Weights of a small GPT-style language model, trained from scratch on English Wikipedia.
Architecture: RMSNorm before and after each block, no biases in attention or MLP.
MLP neurons of a small language model. Each row is named by its layer, matrix (gate and up: input weights; down: output weights) and neuron, and shows model dimensions 64-255. Each number is 500 + 40 x the weight over its row's rms, rounded and kept within 0 to 999. Numbers have three digits each. A neuron's up and down rows have the sign that makes its largest values positive.
After each neuron's rows, "fires on" lists the tokens most often at its 100 highest values on Wikipedia text that the model never trained on.

L7.gate438:464504486497525513495505556517488472499503555555450522475500500399508520526450545471517532543559442478510555531467456485502523456527534458500591458477493588417460532500539452475469454498509514495573511441420472545481518527465498495519482441494541529462460484427548441536530491481597447574472499569516559509521469556482535473553529452461485510457570534512551528484516499483524521553495458528485460513502492529434547472531422493493484517509566531461612476574493515427626528513504528409494520460493481474475561489434483555459475529526485490488436458501455517528483520551482470542
L7.up438:503521530500510533465488486506411458484467508475548433490465453530485582452550508576557520521517511452495523533434513527470523470539492495501604468493501512408530481462534469472538525477453563517561495420429471570437537444532429499514452497471444481416489492513517455478513497500541526464481519457500532482549513475472559427474514449408475454411542581453515535512470563494444508462546457475540461483476555480467649516528550492471474498536541547542532456530507528505483452472502448474579527467473576501477593517517504531485512526531510487511426481503453525504432446501474554444
L7.down438:549483509502505479523529530485451581429528493562489517447485435416507529515480478474530527564524462473486481617465557463441578477615491528526611537433453457531499476545494462475479436468394546474497476496489507464533542562452484531501505512470494545469402526479478554559474527501572494485494434541513519519575501499474535491458466495502482414432485496468479566518492530504467542545500479442447444460450568458520527535479480501490469460485570524447479487564470518517499500468553493525452525521406579464498508531517480473496449498566524419485497592414497494501495463477565491523
fires on: " |", " between", "from", " of", " –", ","

L9.gate418:581516483474537532428510496490461515478572588507523444460586486450518557559546481444464457483507428472482468472515441480482519508453508539450451474514511508447496516511481499525477408509494503520499492472506507471477483495541457530541460479421496449496460506549507467495518479535562523493521536496529380515514474400501488479434495439478530520527453536509451469441505546444425539474507449503539478513498447525530470464447517497449514524494473439468524503465489520472501592435529484556549509529433488577524580475487456452518529425491470516582531524430539494587538506491493433517
L9.up418:547468427434517505516515543503477522437509531404536481480536468482527564523428494476523469510463488481522514457486457459470540485438526462473406443558505524509457535520493566464529466524496492546481506546499478560539566507503521553579445517513494441485446468517468426505573553495554469468495503457467459523491515419466439521441452409420518552606462489439475455491538426471519517476453497554466457501489523471587564581509555531481515518501517445477451483525486614475501595502479555486465484562467473439527552404461529471492508493543435487554525548482518527579535476492504499550
L9.down418:546506466470502495486501482488555505544517467443524519453487513433551578490466497463500451444476495462530494537511500610491514538438498513546447523511508568472478535454477524460548359568476514461487483535443490507494540530460447517491477546524526491504502449533504515542493483534560462499543449483467435526473519412528471456409524501498454584476529525581527530470582496467531547472494473513446428506563501562518509560517538442477493526488532489454511500536415560509483522430493491496467462541449462498513527464445488447437426459448455558489493449470483524491518411505602493478
fires on: " to", " and", "-", ".", "–", " |"

L10.gate1364:478512533453502547519547579474511466493513472598470479505515461475518548547440546478544471502528462469461474630508457545498486483513490446547447466500484461508529501568537493543519439541528516518440511464477465494443554504532477501442472494530501573447494507495512525504541533430503436477524446499572477574530497529544491453553494481522508543544527552387449465527524538533454469510482468492422494553440527482430482524508517527508496495484494496510496471561518556519592494507588502486529490564439468484487486481539471426477482461472468487558504486515538427464518434505544462469
L10.up1364:512435425554487482450537461468495496487456506545548520474449518500502464504486410523520474486488521543390514468488445523398487547514521438530486555544482442496494520456496505471526503453512511445482520473516438481510534467470481396493487457453487552487454485465536436483582468536516549525535579466439471482513514445503463450543473510422489506419505487479525534549530493456465447515591513527481537551464486439409484508451475455590463489574469513494440465519517540501478475502517506479528522430531489416484445477501494518566553505427520568454514483410470531493472521485503441543
L10.down1364:505419532427524447533586536527511544508476470443554563592478524577532503520468510522502556493517569492580462495484526516499490502491520474482472529437541502531490426487547488501465531497492549484536520461434540529489519523496499476522455531580472497465531392504525445495508534424487510512524500512438470542381488508443538539519533552434479532480464452472519521475527526506485457515513518575357476476504512448461537477528489555480522529589544533489528565466559607520517540415549502471535459527497558520450458377546480515507503446509561487547495494473500439585461517472529548529
fires on: " ", " (", "–", "18"

L7.gate1489:473520476448454530538542443495444498494534486470447491424481558493580519496552534509505484506425514546520494547551514431523542446513479479528590487521481537475481518450496457467440513464543527439528515452513466610512507549511460543475563475489504488527542520494536532509551553500514526509503471498515500438445457472520535538505435494553521496521529517464508467520441504534602535479488528494441510516449535563517477479442514610528481497509571512532493498428491591521514477449474479451507411527543491484450537587419528483477550538567547486454522443479482422401487534494482465534
L7.up1489:439573521489451483480470499510517486497546503525490495441525513423480500575577522418476537504493561490479529488467466496555512444530567434483505512525545514615461449510565468513468504503542506465464537497470533516481467508471445479565470508526453451500425505492545552522441524543487525495587525570484538480476489500491404517487521452490475540481502566442497518452526513530557593459475485500521432506509470516492432442413549496508529508424537582584503552483507539445516491543488483481536481487485517506499533485504467418483585608517534487509452545482387472444487473537449436535
L7.down1489:493510547429540520493537480457494511476506411579484536477535524473502461532514510489477506475502536497473533448555450498516522516551515402502513460451508542515492554504500439562441457440536507510498550480489544491503550487485511536484426490451491486532527519492496505525504427451538465558504546503558467505498542448493564469550530504528485491447543577508551463520511503546541489529492549472520553533549535517523514447464534499536561494530470536537510526517565483462511504493475397490455534476505512473562488560499484496502498515416544519520522523443491434435534485494477486555
fires on: " ", ";", "th", "82"

L7.gate338:492460478557455504500544553471466461483501446491560514559495496459424517499474518575489576525500476540486532479484436446496518532523528489472543492485521418493515411502471529475474534489502495484527509554480530569481498522510438536442494492562534486521506493518517501491516498500541515396525439531463481393552479482540499457498480446467575528578537485464477507532532534423562551513532464480506600520459499470501573528586544516432503500389487470511490471446499475523504478544498435522515495443544513474499521515494481495429500559559450474532501551529493553431544494488557459500
L7.up338:582495517449514481433551466512421433533463467506560490430495545507405478539506515532545395533566504506451505439454511478532487453574496551487445549541511504572539476541528483504529457389559497484522484523511531496486490490506455541497508479525445494473586513552512533449500544525597543504659572465515498485497537498488533500502488492428487515474496463465496498478481362519479532500520606514488600462467459528502434560446459507519541491479496486514530502493436504527487416486480395496437459481477444482503544382495486560483445502500477484449467525465564469467546486461447419512
L7.down338:518580580508538518529552516483444547537476469492520545546535523499462495543561616530518518485478527488527455461537509497519516558514505499525497442457546533513450510504527512509428485570457468512528475530458470518502546515509485528495523577514478478491551482503528434496431436502511512515512457465566575478477528487510508497484487513493556553439513472510536550446460529457490428541481522463445452477496495519545480428493473526552504492541425516454566493531466495543494578476569484543477529510539443474521527467532428545526441442477508516454475513490402500447488496571516534540
fires on: "20", "–", "-"

L7.gate783:530435445485446486516522515531547499542546517506506529526454507536504476541526582493476499467456491403565500499497541540483441440487502496561568486543482489516415382499555452554520500496503504577482486536509576512473477436519513549470537487520510500503485526500496498473479556480505562527465534480476486528497503502576504465530512531480464374455573505479469519487474493492479525476530493469502502499536539481520614497562510523492515462503482506508540509533525529539526509481491521492521482465542557433461532516540486583537566476547541469500567432429509492469544487478503504437
L7.up783:527494416537513518507509482499472555550488474509418437529528515528504550431483509519513530497481539526551512536556499500429545462440519419480441557532476475453475511566532495518521504512499489446488431530519499467499478482520479510530479492502472538484514512558464513503541559473515476499465503532457536503602479517541468495429466540500517490510470463458510417526497436583476464542540543453506465450484562468426520539542553465465435449486514498510482516470509528534482558508500525543550586462482513447529444516488464486474477539489484506531491442478501510438554456474568472510
L7.down783:417501483504484461515520472489497501462457451518351430489513524450453496518574506617541573470551519500477562531550518496511462497523454458460538516528477509476556527511462540546513504483549522521503446472584502530513518540539525484511429461491508509471511503476557499488475526501504503491484507563494478565543497511467611474551448496494543406467476502403458506511469495484507470465443514531489507527454555548513522463450539535460526519457466500499489446515476485532451586458526467470480478533451504586456481517529526478528485418540472602475498454408526450519563490475505470459
fires on: " and", ",", ";", " as"

L7.gate484:491565374511519505500570571491485509533435497487431523519418551466549476486502454523535529506486512486545433528518436517512512474491516483470530475477491459515515489507472531453554547489474526526480461434490491458417493548445431534533465533490476496552447461470504479492456514511572415531510531461477496501467511502582524511440400542513504478530503512553513528501485495519501503480473439572544537571571494454501638469468570505422525494459483578483493541538477495427531505501556541514504488506480485473490509516600536493430546561483505520501451559536598493484511568500485451497
L7.up484:496533523520487483493480475520515468580479454494533469519499464518513522522473476472503534539538512474467492522460497521505524598432516479449527584497480518516463436511491479513556526531489598523497504472460508502537452436495518535516404510531496534484497472409483511531535539516472542572546503443526447505445517557583526540440489434486509425500481498421439557453584512502513495538524514482531478505545538483506463488579543504518508531458567505504577573513532468452484571506501544539504544419591497493431446507504495441479554487438504499509510483481509515508522563557514479510
L7.down484:468462462517546566483546431486488568472507430490473526467507488506430522481508460543452588493563482437498511464524538419521467456490523535486532472500490495460505509526487459483510506423522541613514489557436471525505472573511456455501473544490424499485544529510497520560476566500493524478446506486401502498514495487500524533545524475553451482467575500574458471406442530418522508461447548511513486446472484487546506477570432523552468473553496446425461518485539498565559435516490560482480448555511555442467521529454491535501499497572503541458538413460541510549504505515577544525
fires on: ",", " the", " and", " with", ":", " by"

L7.gate1477:501494486504494529441494436472446397492485548566544499545421487472493545476480435496476492534559441454512541459483497516510546490506520565526492492590535479516512509522554533550520486535509465487505464548512529545491540503426501430469463463572533595480455513574506484503501497480514509493479480488497421509462518485501510468474536503518485546543460446416507491493486537488535526509538465542517438500525465444547575479513468539526507533522407444526560548448484458503498472461598506539485491487547488495534487556482415486585515503599462469475498501490543478554498473571485515470
L7.up1477:470521483458501485494448484523505543516461473447507547570521426519430462509483469508533440550502443518538452496515515506525504522495546535505518594536542503560535498496503556510523484433536555534455447522509491553478421494476442583492500511518514532516547468561475484418497459560487515482548458478518475534523437519583489497459479494504488389519481524556439507455560513494493478501446527501548529487464540504503568505504481490468567458567415514519518433494525550544501519480477471505403428505535560492522528472543525523518515480548485564586518543392451467479515455460452458456
L7.down1477:575551572533479517482499469475480482490549547468548468499541529485478455572538524500479488480491507421472460478471522567488562508466432472446534474494493517447472467508527511471497543519518484491534561478489443545562524495462608489496486477494527591502526543453431506507464511458528506554557476537525478563445510520494527500515489521479476501467475515500533535473495491537489540460538485449533534516481489530521559503466523432467504467523477529543490482449523481518490539506513415524539511475515469460511446481559510537538455553556409527517467481510557473552444521539524533532
fires on: "20", "19"

L9.gate1455:532513497515418527479518511478506486540547445493479471490490468505468479500504560441532488540546497554509532487467473480537451506491475484506445416474518516507469538518540566472556445484535517552544497407442383474547480503567475573550511502480533528510465511480635416464489593494533490458508530538541411523531523505491558563506551513510499442497504525491450494485494485481536520487492536453501443511516697440524469499447518499469529563523474541498562438514580482539525502484491508450511510492490530474434465503492506524515585549461482411536485519514505508546573493526561453446
L9.up1455:555517493460473512483426491483462536451570470536522508520498470527484508535511516536488548450510465437556497493539569458470531437522571514533536513557492497541499490515449502485510486499421506479464520492525573483489569497501510496560525547499493443442482503497424478537529469481519501530477474538477471546463550473502466483546494453478538502530484549501443521447462488553559564505528481426484455535489492522551506526488514487450536469418493506495529473533499493522512528466468527539524510500502438474442482552461493534559518521595533490534537505490480482488570573511408434548
L9.down1455:517516480496415471535516493488498502506507515497481508489634542579551511538521535541441459526439509431514481501465488566481455528463495429577486501552490557528483509485498525465577472539553507501575526436511478487530532501489516551495542499532458486486535472481533494503459510501443488538509452560470519489464505476504451508540540502518464499506536551526480470449446496462510499515498565501474438524528447472539491524490540528581556495517494469431517485505555525481510506556476477477474502484524539539507470496477572542452487460531500565582507470535536544503567498465594501483
fires on: " (", "–", "-", "."

L9.gate647:450437440488423473497512503526467483493493476442555538512499502499514534492540538516485534541537499486541489512486538515545561463467455460531615512534504505539458549515541539485510577522469520519500521520483492559472448520553564447511487523578387480517415482446545519469477577492518465547478504550443494554553504525494515502471512410504506461558617506507524478510494474554408477433519470463540487466501511573481530457582533572476466584510502549496477522500495533480503533515522522450503490493424507458392548541493496510456529553463456520482562521519486497497540502548519501506
L9.up647:498467434537533592498475483530450536522508494485551495545536539502453520463508473508563510413542439499536514525477532509437514496474521585585554478470504490505462566454488539514525453491564534448508510499524502532452460426493458505518468467472409503447455429480516532480528563508542589520507468461469471483481461487514516497448498471496564466466519481485563492563498455560470480487481513523515539550539525511436527476545472537551511510498551550570557516552400459466472433524535557477513588459561502485474497504525457509508467503516561492475493536503532497446471504479533501482
L9.down647:467535442437471487456538511486562489473509481494507522482526550461509509538530482589499431465508535491549501490522488537467478463531524538510591468525472494533556439529485543414518507509527494521465512478495492522552506503501481442581508548511498488469519481465473534487547490584448420500450490530488503485471498483541503536522516534475476520495483519488429522479482497534547477493527564426488475561538558535511488459472509490486515560457480462482505525516517566521449496469531523537501459593617533500528532532473483531455483504503568525546564472594446498489522472536511475486
fires on: ",", " and", " |", ":", "."

L10.gate81:449451443494523533553499454544418504378520478537504518525448500625559545520487563525543515544479518463583524494528499537496495512513493519506518549552493482512487547473495510478484400526529518537530431484508506486497522466528535554577515473470436467477506458563479482478469539466453459505448544536494508450462580601496469492508420523492469433543512541501453543470448490534516484537502552498504552558518489562415457447501518515591529503538463541498520486479454483489549499480543525508517513495477454479474480538509446502523482473522452507470486551506511503506441429518467428605
L10.up81:465518592473513487537479532478463533516489593461512529509486493466475513520477496487556508497475506523455470524448415496458435489536483630489604513454492468482500501525522567434460413532513496523523496543507446560453557424452466420490526498524523518474536526459474530484491471510550482508517453487482495549496506517514499512485557490499454492471501522535493532586537489524492485428518460538485578520503502516451518485451518517513505492451447541604523429530503405475499517494482564572500520520535525506421521530458553457580388495498464474547562518539553489499536480489529503485
L10.down81:525496529509540505575544485483500477508469449533493476426447563415527534473569508508528504458497477485443432524517520549476515460603487469488480491519502514496499485501518499456463499527550509532519502409545553564504507502471509518514545525557459459453558462488491538477473525499509466529450507458493498483520458516456507449480551521576490481506502540479604575591477530437503499484486542596467518451491499499511520502489535508501562458476438395489500423504489551474538576441501461507497523497429535541533487498455476496498485519564534451471506470467446456538490489444488474524
fires on: " of", " in", " and", " on", ","

L2.gate622:507505529488584500487551550545490500530531547516455455486415496526489521488504445439620544451551562466547475505514537515487447535551537450508491474515419563426556543457520556440342523464527490393521522492535485472422496558507513518532497444446435495493503501561515526530445510443437535556505545531510516502544586505533609450476518528447474513519477414556509459490532518497558495524570529496468488487504535548563487563483473538509483538562553497540494476439529617534514442548389530534530505503509539552481481547514506550435505501500461401507450450526432541463500544466511491502
L2.up622:480460541492540451520537617485444538567500484468393436507442529471489508474536524438470491469531554384551492526512545509487449491495506437517542434513535422561471466523506494447426552523518508449521475506510488502497572574479487479517503528505496533512536533555469558529493455471516567544518504473523540459572491474488554544481530513513512532484462475553535490491526542510554511506534429487472473522428506598498491487458555513493472540470559466599430574488530548495470487535425507507501538526455507496470509494488485522411486522560548464467485412465471479513500555482472538501
L2.down622:561442478531461497480562497503455432541469584562489467437538510473571547549463508504582513459497511457507468515554471443511494504519502418516508534407507522511544512509486453527443477540510526492503451534524490483529366530578501521581439472492555515469554486561499567532458439531494543532538459554445456497539633492510510461486477543498517530516391457463484518448452495530491496529503610531568488546495527489572550589509486528503518581590528528443571410517584538505534436525455490519528489519431456532537465498494493491502533493468548539526527520460525526441489536548537507511
fires on: " |", ";"

L9.gate543:476444501464503467519481479423491531526457507486575459530497521507566488553600476460538431523461453515497594475517518500484489468482505477490482471423527543484541433555484509463524542538477543443465529491464463480528538468539515473489568471471514563431515513446576488493552502512516443477586506495525462512500508477491507513483398510473459475547476504471432451426473496485603440536445527504445501493558461519505471510494475535539545471496515566542505423517513493509528520510474552476463498453501581479408463469431440513544456479468533530540468522514515474504540457498508506429
L9.up543:542461460454485434474519498476488471503534548510479485496462443563463454549581440565517527498508497500541471461563487491500522493504519436448462454525508498489455516458523512496518503465492461500460504494461476556520583480522450419453481442459523547400501533467492483440468489475526471500499510453454571517479468486522476513491496474502516529510562507513420491584515512532511513603532500491507515542536543540498467531550499457506493579468464549505428511583512493549460541490567501474483548480573563456488508513548530414520506446450463479526536521543513514503453493481529453539
L9.down543:500470459422488466431503529457479563492443482467468540430537497486519502535468551426457492547543529499476462512496472514519413440550512505464511560422470482544502490509499495457485487519486536542446560494534472501463508503513523502578579477472449484443448578523495490489524480494500446492490469450525507563448489499479452508583492558439440489550484533474495519558486587579549529533477470538478513576532463459567564452466553464465488489453448549480491507493497452502433516507479496456463485561497417446484510482538486542580490440505516553533576563518536509502504510503584449471
fires on: "19", "18", "od"

L9.gate348:455529512432550504523464530516551528515493509457517514487510516522523503446525523533487527515562455476489513501497491476520469522535514443541554559524537515562456534445459527534496519520507540461446519433458519520472464506510430544493531549562494507496525517501487508582473454530446519484528474485560517545517465536462524415485454562488514528497567521468452515464510483547529552485592557454497449499491474464527472525490504526549436552494459488520442511399444521539531506562543434514501543535532554521465533433467420502491458487446513465525498517499474494491487554442479523526
L9.up348:515408480496460516555484508500485540502492488540477500508494568437566466548552528492470441483508560488436561446536469452479563441462536456533575524512476504555448422455525418450505507483545566583550498501535450447521477523524409487510513565515459517520487571495486543561499471491591548488549440457511470427600533414474532481536472485476483476455485475485511436484522501482466469522492434450532542472511504548509425541490474460453482514571502523523511474517484472464452560496477495515512526531449541509500448531614528522474525481525559506441560498558494426550442560510515516403
L9.down348:458540552444482485509475492487447538520444545499499468491544461516533565453508511536519445520504500553506565492546533544525481539518521575484501517518455500490530536489570471502502477543515568600530507500586462540550480541509457467466433540532442490504504528585529500464454467576471520608467510350485484476511522462494508499497533510525522556498457515491544553453529564487594483539531486509512506530442555434554480422581518511552551489484399530562455525584516506454590474512519445493506462506493562485549485528521480425504497558522547516512454531497571456509488516415477504391
fires on: " on", " |", "On", "|", " On", ","

L10.gate548:497489471464464508514517467540482460536496510483558519581550530419465527470531539512515561461493487547505543479448426501486533533476504549557454501532518500471398511473513542551495454574418474501434450490528501524557501535540494520543458484620484453492506529612483499510505502497585526481459417554562491518532535524469533404433553534506504511472515487528497590509502520465547488528531504497469479566481486503494429522538491483451550480481571453495446495433519495523647505517545467462504470474501483479508532536563502416491513555529531510510439468478545462497513551523530574547
L10.up548:568447476489459522503535443502408506563477481498480473468421474491511571510524451520478489462468573514508539516538475521488543567520519503511520502547483480521403451531517554447563497461489485513529539513501537569542551398437517530481462447489512446480543491460435531501512489468557446455577532459538519483449497435482532393520436546562502556372548537437564483443570433531530495509502508563485506453523463504425520523464473508581607467441476455516473561468457510495529468532586513509480530580481554444498490534435484522505426559449493456577465480431567522465524485559480481534
L10.down548:533498536532480529498450532537487485552481540471479474523462524536519434547486525489552480465538505526511533508480476451487540467473480490565474525535487536511492496506558519558542434500552459461452527514490465466500532445561489461471513500517542529516477540488419547552513359456462480479535519523557501519502536503469462517476546435474481501458580523477572520539525474535554448423555439453536491531479496465492532511511445478576465508488502513525498592520497511534574527513452500448483411549483486565478427428549522462526518473524528457580388400487504524419525487475495531529
fires on: " ", " −", "\\", "20"

L2.gate757:471394486470477529461557469421482476470493481490479437456488464536508490551533442455518526513486510470526500507556480500544511498548520453453516434475460523460559557483548441505392500454459462458523438526443486440442554488438568397493468511511407464458595495498464506470474511412489561506512506470570560394469478482562510514449575539531495551557528533494538518487507447506629492512501491478470474464453489496527493510471481514494491535544470480487510478472492532502447512511439426550526483542498399507509538566569566485538493473486481503478461418508452418529532516476511531514
L2.up757:502504549541486493500454494455515493493535513474461494488447569516515505505565473537554581491524490472521499451515504551579448516572512438512472431556449538522553502535485497456415522510504478473538478475501479470481506578450485471526500504554467508477530529515450473502541524531475447531509576531548562445457466522497605431483520467553477508510563468465511491480508500458540435474529523466537479504450485415480559505438472516536439512556559494554478400518467483515479534516382517518484484477505568500502498540501572447485431521502462465522439468492496500519485501486562432477
L2.down757:517427536476514484516494479515562557447464500477492520495515472486486529467466443516540485579453503502556553468540553519501483441524536448452472552488432443481522492488514469465494526495446505482451389557486462467494535503531531474518480439555555507538494466456480544466447454439483453539491467508481430515538475480529556599479563493513500502555459504518471518486513559497480519540453488504533522537519530557512502534536507500471518462532480520404497527476571491479477410502546431527476519477496514487572408557464439451485485571504455498473459513485497402499461465448514511450
fires on: " |\n", " |"

L10.gate703:524556502537527427483520591522485485457399532531520455502516521390391512424488531463447539508546486536499498545495468467448507544544523533468563461537582491499481483434525503488517487528516511473494496448497483514577548550492482543509500437542513606542427424503476601499499519486530480498460532450470541469550533477445428483506552476453487557495466477472487469468450431536524494482542478534519450489518580562486502470477541525500420556476555512500474478523516459474476502474502536492554476496510463467447464528496508489503531501500481502487491535496532444472502493520537429483
L10.up703:565456494489556522475495514530438420494522485525549557528502423417479449471518514498450509552447428524519538492606514560430537481513525479452529515496556488496450518518476466454447505499558518434429466491513489510512542471471550516547504596475457547523483467463474576467519590492489456519530422514485564445520439432553534475477550532518486551500462532525446522511488516537520409455545503445572537518559558520420547536460429503493412509540474462533594490467484510529505554520502539488518483480495566500450499514562405462497473492499457493425460530514536478433521515503498589406
L10.down703:466568504519498506536458493559489461436467508518523442506499526510492507485466449524502529530533524583465519493469525514575512525466433509510522520508473502543520480539471431458541446425511542466492478500505508525524474481512437418498490476513444507505451508513474567466493494498429393514470474489457491436495463473531524519463553513510423507402544474485467527502573482463574541527539514393521475522520464492530477403554472508492497571486391494408419486558523536454471481547479438547487390552496445476610522497483537521478460508485459531510452485503446451535469520513504499532
fires on: ",", ")", ":", " of", " state", "."

L10.gate875:505535459496514484485515551506523585509517538417542524458572512544519587517528516500461494590502476463465600535504564420488499443507516526505465487496483511485559441503500478439464496540471492467543501444501449476502498593533495497486465498519484530473486534495560521401489511495483426476471516480459484492441484525509466520561479505454525474482521555522490449486499556504424513517510536607490486519502505468500510514494480475520594433499556455481597537484457545521455457512444524459454510415418571504487529399480460506587448566571476499539541424537464487487515485469540473520
L10.up875:548558494526459567430444500497481481531508601469482531453474445487460515488493510523520558529514456521441462439449502456452570474573538553522526577520510466431516537494490497545460540500523404511477492486528478485500520546526504470469526538470444505490491515557461467446532490487532553489527521532464507419430445554548430547528484501514503517480549513554470526504478483480441559505515512497461519498518527503527451505467523550478470524456468521445480563487478546505520527512513488506508527381430567483426433528486508514485446546525415479476505522453499477461559564552535497442
L10.down875:503528499475488474470544494456457516449515489451466501435553516520483527560456514417544543523498429541415448608482569481537494509457452531591478500530446513505488513468469490449499524510471488511472474501584509434526512495526432493579583543513453470452501491496485519554493454465500488512457585500526492500434460527468471507514458470506514363504533583469478515548478429506472416506521526528503512439507514502489461465490509536562487441561525552524464597490560497504430462457466523468519452475538537526440483496459499459500447509508449524512495470544555508513456433475536543460
fires on: "19", "–", "ous", "os", "id"

L2.gate890:548467502497586445535579481452528543492521491467452534512503468490539485555511419524581421470519423474510461500471510501573440444530468511438486498483472523415467506493455496483390478419532493518553472437540423519499532556463552440534497536477480487455506486502493565509581554562496524501494581488552513512493484500510515496438494521463470522520481523544494518513546441487518497513467515498479553517575520548517549497481490517465363517460498568489594518498468516454521453521517502545431564545543461585501447592521528480490410529533492483485464458401468509542555529468528469469
L2.up890:488503531555522520530494471515525501420491472501472526468567468492484512523530455412562435467479503519496499514564548518439435448525509556470484469512492490512490503442467547489386479465498541505561507538498505462477481580508420507555533458427475478487453489517504497542469469484509439473553559494489519495524493461499551504529508499532537496474564538477494544495555511495526459448529482443482438597540492538526494526510477504549497429465503474528528532540546535500456493533533494440569519511485447470492475425479481545490483553498494476458519464553472520530504538554532447480
L2.down890:505491563491497547487513528508428437524495475558447464475536502514520438522488508488551486490512508466447498496559522488454482482471496463523526537522476480557449493489520471462489482436462514529536509550509445442534449480516520563513518510485444526451467505410492498498466414454567483539484446572479538470448521507536521479459491524529535442453458446500475506576504502488443476533507476569521538485448603499435513503448464488458516505471550490431518485462464447484452460541457459488502551485458478482516411496468535460569529463499430515468487512448490503454487487541571533489
fires on: " |", ";"

L10.gate506:466449538447491491521576500386441467564410514514553473521509535477510447583520459543498558482495553467464524481526470514461558530484581509539444489526504490478426420460552550600528450537505458445472514451471521499516493469494502437456438490475586511513504553541549455535457438511587538453479494507511530525439454503504524488477486570523520506477590492542515512509464474514498485513505549486526488563526554508484545506396455457505521526521535511528479521550457503524471480542447454499516540508483480556534504500522501559516576519473503508503485522475526494448556507542555457550
L10.up506:579484494512530466505498489497558487525493505457477516536485448456521552601567517496503473560474509484424477498556537531469513545570505444499478495505426456540444575497509483456521511473535473530473431467561462570443426543522578479477568464549498472462481455428461461479471473531495521506516518429471505456521516417466463503543462509439501562452540463544515512558539479510509535522498545534492441479545469552508482529562511507511524599437483590550529506596476503509506531493519516522469537478531463486462476462469515473541500428465512531486479507517507493505520504526517444539
L10.down506:476447508479582487526489468552536542541496445549524412543496477491551544508526485476490488476555470486514476502469474505529524481516510459507493523517546448496498540419563481562555493501502442525543452449476449452551503480495442507469529493519483546521538487561466458499430497507459463519533505499519473497486466448468489557494480548485497548485478527569485558462508444512431485465529460430417499558467498480521582594431461497542495564578479488564494516554538552494510522464516481511532465505561514458454580481479491483502464491544491488566568491504565517505521531496484427488
fires on: " ", "20", "19"

L7.gate646:489510532427457528503445512521511481560475539464504480464509475500487462521575479434551515460492506457450487535460541522527451527419484519451512585491479497488519501475479479584526503536421583484524500409447463498489526505459515597549494547479495492528446471426507457521422482510507517419497552440459525474533495465584528447532488513507546450474467522450441479445549500525451431466497497493471504512508496495515490517480445529527527543551486532523469489498532517489522544460477510507504536528466447489485536504483470490477507530504566486549510486510489455507453512501491463475
L7.up646:478478540555553584495459516447493537498493506523562524445562511471450479458542497480512487502549525514515482490506384447493530495479506608433528551469583505508494517468455459581457463475525482476549509428545516486451498448479523461462472516509526431512503498489515529508461476518521559461491487479465483409477528520522519534504477510552513505530548535470488524463486534501527470495467505540566483479626456528451438490508439477462519482487526431550487531479476531405536497503522499546452554483451488519463580567424522510517534495542594486537494538533438483447471481550466490525
L7.down646:536456522548389446495520540598422476560519511465490513504510543495533488487529459475515485458513534492502472511567499458497435483509548540452520552576602568528547462533505504455437519466513492480546552444472521527553507511529528508598532559571517555463475484495493514462496448502499534404462486505462550496456501529529499520504498529493449481536455481434574546558583521465492520535511599538528486466547521528457520478555514465496533421499536541453563471529427523553563494455540532537561445525493463471491522539594453477523461516512545526495487479500485541494485530448472479518
fires on: " there", " There", " it", "-", "There", " is"

L7.gate906:524495499520401483432485512511476502545461478504480491537516534502543393490510475506518510553506431494500416461576538504535462537570527557531468473414419562486573471548457441445485569518509512430510483511546512433542537489467471514510541441550481565461461490488531500482529521491499551566546461504473536453491468498529464461564509573479451524511428525470444450442470536437483554533539465476470572520507523503502543576506538541466477414410503415523390490521475499495538487496494503519451565491435508555455481521474491420488441561489507516471543551434465412515496482512513549537
L7.up906:482505448449480508489479523488530453433496490418415516597505485441495487538433540467470512501428480495530508489523498528598467515448456437456467491486540471457523506523441467526430524513546421557491474498486434540459499508418490481486561417496494476496466488504472543471485460457524462465508514516496465418502485435494476520432464483491501504563497457565477475565435563522492483467496518430498469526545460444583508529527516540479497473512434539477479511506492519553482535501508500576408494543483500437508460442504509525519489468368487434540440551539508514512546526481436520517
L7.down906:486537423561471454534495496499578494441518503491485475494512528476486505556464630559477501510469507528511475465488519513550478548513514526508480534499540501563486469532481524426444549474476505532544511462466478477498482509508512451499450503470562527467484493555481474497463483474455544455516562426469505452436440540494518493552430454463496478464431487402468475491540529550541467476492435532537474499466531424505477549488493558494458464586412507502479435532562531539492536461445518495553491461451451488490517496523484501560539508447493480532528558489505431463417541500447444577
fires on: " |\n", " University", "\n\n", "19", "/km"